From a checkpoint of a small transformer trained on Wikipedia: width 192, vocabulary 2048.
MLP neurons of a small language model. Each row is named by its layer, matrix (down: output weights) and neuron, and shows model dimensions 32-127. Each number is 128 + 24 x the weight over its row's rms, rounded and kept within 0 to 255. Numbers have three digits each. A neuron's up and down rows have the sign that makes its largest values positive.
After each neuron's rows, "fires before" lists the tokens most often just after its 100 highest values on Wikipedia text that the model never trained on.

L10.down5:142117138107182145168138150091120136143174175161097107083130113132111130133128135113139134096108123153190101125171137137122137112118149171142091128135130112110105104151142091098160152149108131110129132091127136148146120083127142160167148138133144099121151142125126119080134166164146121088
fires before: ":", "s", " (", ")", " mi", "de"

L9.down105:121130126106128130151115116128124144134106159126156118143121170117124113114103128138123132088150161137117097123157090147113154139131177123154106179131121127099169145105079147163128146103135161134070160079143131118079131100115140131159164097154129102161156135178174112133179156120137054139
fires before: "|", " |", "\n"

L6.down217:120118092127150124151142127094094160147118147109131145109132102123093140135147122142137142143115054163159106158125140141117121155173078159143145067094168091123108102114166122164118181126184157112088171151140121094146103127126086096097144113108120158133156148106114128108083163116153126134
fires before: "\n", "The", "A", "S", "born"

L9.down104:153121118094141159173113173121120146153142083107144095129151113123141133137166128142168116126108140151162121128097102116129144142126113134132143092147126131135090096144146125095166162104135145105106119059158139132092170126126093134153140119118117115140130156100159141126154107128140088129
fires before: "-", "\n", " U", "as", "T"

L8.down494:127132065128084115127118137131142152129111138134149127096152056150100123140082096125129109126152137133129103133156112107122101149133101118153124172118138116115119133123128150136155145127120165124094124159090108116136134112123120090131078127163110119115094150161082084121161158127124106119
fires before: "\n", "-", ")", "0", " |"

L10.down141:126106118141092137127114161136144170149138125145116130111137157135106183129097116146101125152086115127145142146128149130133141126117119101098155113122120133127096133141101172077118106145113159139146057144103161152123129118149171131114127155107145162099118120166149110114082133124131114141
fires before: "s", ":"

L10.down10:140153154125150150115082102158119158138134140128134132173156119126130126137133124128134113111142095101181135135146122145115121162129119089132097142115153159135155131114149171092087091188131139088098082179123128053118088116140159148154104112152106106130127138153125145106110112091159135123
fires before: "ed", "d", "ally", "ved", "al", "ven"

L12.down70:130115153110151113115100082154158120114118130126119132111148109136115121129139124124107168128120123090146149137108111137129106130150111096106163116108148150112123112128131133133117152116112139136098138106130115152102141116146117124168095116132113137154112129158144138124102176166122121159
fires before: "\n", "=="

L12.down366:078146135076160115091127117133131152081129111164186114118108152075151107147148122098128137143155106141090143130131118121146108107143131124124133110150112171173123106097126105134077135125154155091104136117129128162141151108144083145125127119137145127151127151131149143114138118154150115115
fires before: "\n", "The", "-", "S", "In", "A"

L10.down111:126126088144122133132156154116098142136143126143140109142119140132141120134113139126144091133126110163108097114133136115131154123117134141145094141146121122137126139131126118119132112128149129121156123145125148124153111135110143142095153133123140120117132135113119130129143083100129137102
fires before: "\n", "==", "The", "==="

L9.down61:143158114170142127134095136156113113140122132138133113149111151159124132134140119159132134128051085162100134129115140068115101147110139139126111130129152138104180122176081139113141118122144128173127137145165127080151151099111141122136112109112158115123086174105122209121132163124102138118
fires before: " in", " |", "==", "m", "%", "\n"

L12.down28:135150168080145148092121172134094147163148141142136137126128136081129115124137144132147138146157118149114133096179167101085082147127167125094160091134121124165127130110131146136134128139103134161146165109114129127116164152119095091138089123174110121125098110103077074123129118157120097087
fires before: "\n"

L10.down282:134131113106120148121149100168120113116096118117132136134140081180161134154109163159114140113155126105185111128118149087136191129117110151096143153134142152128141150158141091097139124129104141137143163099128139195151107095149112152150149149078145100125157120157098159126111165116118098168
fires before: ":", " |", "==", "s", " ==", "S"

L3.down100:126166102161127100094125109111109105119159149153124140141124112124115100142111147091075087155115116135121164129139124166093139104115137164147116105118131155121141130144105079146120111156127131148132140158139160185105149138097097082118169126115138130080118142132074097068152106152116162077
fires before: "\n", "el"

L10.down491:124102137134129092093143147076141125093109160129167145091132085118170110184096094100147114114138152133108125148198118088096118116066165160124086101127099123130102131116113149126118098169122098145140158120117160158125172107165109125143133125108152160120159145117129126108170152112109119119
fires before: "\n", "s", "|", "==", ":"

L12.down333:138141113111086121142161141121152121139133139149136130112150165136095092162144123146071155102073134103104119132162123088147146139152141126095111139134152155106118174128134133134116107120127126090144136132105102126112141128110137112105084154124100107148108124112116140094106161120118157112
fires before: "\n", " |", ",", ".", " (", " "

L9.down1:117091139106163098129138141111141155129155155147108096154128106108119120063140147115107142182158133142152115150127144120135121150110122110113100091120122140101136142134137161115128113125114165154121122107077142120155125101152192132125148139130145145129121110147117124152154150127145112132
fires before: "le", "t", "te", "er", "a", "s"

L9.down346:122120085115141169106149119131105115148154110114151181109123123160101107183120132104156125157140113122154108102113162113115133094112149116165067101109107105137180123130111128140162139156116112141156144130147136165117143094114105101121094115131137147137140145122124097095098144158138119104
fires before: "\n", " The", " It", ",", " 19", "."

L4.down439:152136107061125134129147146154121135149119123149123094092087129184139116117105102129157105138147123146107162125146130128150152130124132157186146161072120123142174124109102134144176161095152159152107149135117128153124120094129128125108113174111161106073104114130148097158135070120133123129
fires before: "\n", "-", "s"

L9.down29:130145094141124146096163138112073156143150148132152126152095115141135136150131129113131085120141125157112109108163143096137163109108143153156097157146108145139102132129165125114134113139147129129162128109108143111171109145083146131099174155116141123095124139109125111119144053097142121102
fires before: "==", "The", "\n", "===", "A"

L6.down346:108141155097103155150160094161171129126144155171118114164112135148147096169166116131116104162135114095086114111147119153156169110114161132147125194076135151164158092133117098115124166123150179117149128136117108177123119101123138152102172183106118135130120120114111117095145151103097151150
fires before: "-", "\n", "="

L3.down473:124217114119138155129157139140137150122124121101158090123101111107123119154103161114168111118134172109129159159136144134103086139117116072180142093145121116088142139136154128155141122127128127122108139106109127133127129174157111077119159124150138109128143187139154123125133147126128135147
fires before: "\n", "---|---|---|---|", "-", "ies", "mon"

L9.down251:119107128133139110168123122143120086100161135123125156100110130108111117144112169110123112138156094136202128138135152123060110110136095171124102115179100141152174113135115177089109104132090121090159153100135156075145122088117143088095105095129134151130136120163108110132141165080146112107
fires before: "==", "===", "The", "In", "On", "M"

L12.down56:167138154112154102138127092139164129162104119105117101103151129122150152136114142138128101131086148098156142122126140153119131140136143088148156100101115165135129124126144139143093161094127141137126081127130149138076135088147126111126146134151131132106150149124127137156124190128094136155
fires before: "\n"

L12.down109:156133156125129130134149122126126125128113132143091146142139103152153116113113157131167106136139255114146108142146128107097129124109112086106121107118110090126149147145120139144107126129148144111123122109140160125152113151128104109130134109118138118132113123094137155116161132117153140136
fires before: "\n", " ", " Su"

L10.down98:171126127136071123088115119166139123126141120150144153144098174123109133087112131080113103095168136149134133108139102106117164111106138106139142132110131149119160094144140148143137104169117134099127108077139099140155134109079101085177114111098102198156104092075124143067125136166117110158
fires before: " States", "ro", "y", "in", "k"

L10.down37:148178112151109155152136096135087154136197145153124131129168119135128097119149137148147170079164115190121134103120098146074086101151140132129165097108121097130118092122113160122146150144093111148190131132113093165121152124125102101097112147146169105127101142117093055091116128108137101120
fires before: "\n", " The", " It", "re", " was"

L9.down199:139141151101148131161122154114134079142109129134148073125132120108159142132161072139123102105137136107097135125167112183113116098172128146132129131106144146146101124113117116092159112104150145140141110120124090132110115122096130106161165126149164151148131149120120149135116123107104124138
fires before: " (", " ", " U", "+", "T", ":"

L3.down257:164108117154121108120168139141163149119128192144092117116169132148095124142131152089124097108090060119112160127152129091137141124091121135138121134151152127144187110118106116147141156132105105142107163133121161153112089131108127148066136130133091139150091125130129139131113101145068083109
fires before: "\n", "-"

L7.down104:154091129129108158103152123122119110107153122139122071198123101126149139087144175140147100171147126113120142115106121122146083149137158080119106154162144139129150118087126105099118143166109128151147079124104203109155158122129173105134126121182146119142095138112152152141127145112148125147
fires before: "al", "ing", "ed", "el", "et"

L7.down475:136115122103106136147146136120171089154125114156128144169157124157083131124082090122126079145148068139098166147110113124135124138129121144098196114163100104148123134133111121121122162147120127123121094081108168118152105101096084117113086144116114147118167150117078117125111149161108148110
fires before: "\n", " to", "u", "ed"

L10.down195:120124134106125129158140128116128142151126133108132116128130140132139130131120137143122114140137144148110135130130116117144143122123133127118135144135110133136136140117100120147131145129127098135138135127144144129132125142110150139108137140112113121112120122117121128128149100095142110107
fires before: "\n"

L10.down356:133107117129128153112142091168117181134110095095104150135129137078080084142125129107104141139098121089139149120119162155131097101124144131145131144122164111136120143149155125102178107156126134152095094134116134122139101107122101105116107168135132107106187110093131142126193188154089157137
fires before: "ed", "ing", "ol", "ic", "ough", "le"

L8.down148:117171070111140142109177169138078102117152102127129125114123110126111168147126157140123157147068118136135113112155088107096127101145118136145108184139131131154136160104131136126097151117137149145135150124107160150152144146113157140114082095069103087178126140122139166131136133114131157155
fires before: "″", "\n", "T", "q", "%", "w"

L9.down403:087115122109180097126113175081136170173137110155127133149133129127127173109147109143143139150112092092089076129114138144176120107135119142103111167138111102117089108113126102140156114166133093117103168104143116153130132146112112114123145162099118135113129152108110139103145147106142100155
fires before: "==", "In", "A", "===", "The", "On"

L12.down356:158120095162146106129110133133140139152148106103174139115146124133104125127117110114103136129085151082142097073133117121159115099143091124148132109111139152126098113109133140128169158132114115101097091100148099160134148133121109096120134113112097155126128108158117153130099083155125120104
fires before: ",", ".", " in", " and", "\n"

L4.down201:115076119150087151130161094106151138156087066116125113159121149102115168118110148155144130129168055126133119130127118120123094151156120129145115127145118108126119202110106125122136132130120098150135130083129164144146114097108102121145086128132168132104166144129158104094146120122151121124
fires before: " the", "ing", "bu"

L4.down446:120127117109132117123132132141071166154106147077159114124147141112137123098131107081104100112144099080134104112136144157199112133145148069104116119142124137147143131161064132137132100140188116187128089141174160121113105128079126157099144120111099149140111135131073108143134112153121093131
fires before: "b", "cc", "z", "ak", "east", "ook"

L7.down233:105143122143097119124165135096139183142131130150091100120097094142140074076112130156123088123174081114125134168147122128130129136106085140111167150127112130160189178160122145147121130142114153096153106132160129116167097102094113115095172093163125109110110094118070157123156116156146130143
fires before: "\n", " ", " P", " S", " V", " Re"

L10.down117:128150138136121142150113144119088132117157137116116136141115134141116141146110119120155118125121144142102089127137152138141166124121128109134105149134115130134133132114149132125169089138135124127128110158131113121154088141121098117099176143133126137096146134134117107102129100130146133129
fires before: "\n", "==", "The"

L9.down338:148131106098137106153131167080136115127116169118150161148161118109094148122106159122106139124160196208136166143111107162112142139150104133156126172140137155099131167109112160122095144142096142170142091164135133087110109140125106112134132119143167143125145139112107125133147147130159123150
fires before: "s", "er", "pt", "tion", "o", "ct"

L7.down229:121116131123126094132166100112119128115146163133119111126162107117135136153098117117116158122165147150114111136107139139130145123145126106136163175147121176147124108115117133102157085135102117161128141150128138120121162136159127126097110139139163197109145141095127171113129150131152139140
fires before: "ed", "ing", "er", "s", "y", "t"

L10.down242:121118099099108102156139171126120108152145114162101112130123109129152158131097133126130130072115108149158109165129149156168112100120115155110130133129145121125111091136140138097115123099134122146119112101168092118132178153150114127090136199101108112122152102182116126161126135149127123123
fires before: "s", " ", "n"

L6.down59:184104131115173108150118149111095137112111155098105184138172150161124121137090143145122156143162127163112118121120148121123143114129167142115092102111138150171144136115075145116150101149093139122130119134166151089136145131147118107121171106131148139104120078160099089118119147127113086124
fires before: "|", "==", "===", "ally", "\n"

L6.down255:092125089132127119139158122095144098142169109108082151140120113113127115148090156120126153142159122140127172111113150132128093109108062106156126125159119141158146105122120125113096144083118123106138116077160154129123152127160102083119124142116136133073144096166141099182134145122114134132
fires before: " is", " was", " ", "s"

L9.down245:128142101140137121120133127071079104108122107149128131107141156114112070121096097136132115128089126153050096102132099093129126154135131133119152120080100118119146163131130143105159113127109121074097098111123122157099140120146073150150116090163125127152127120114129120127130126127122089086
fires before: "-", "\n"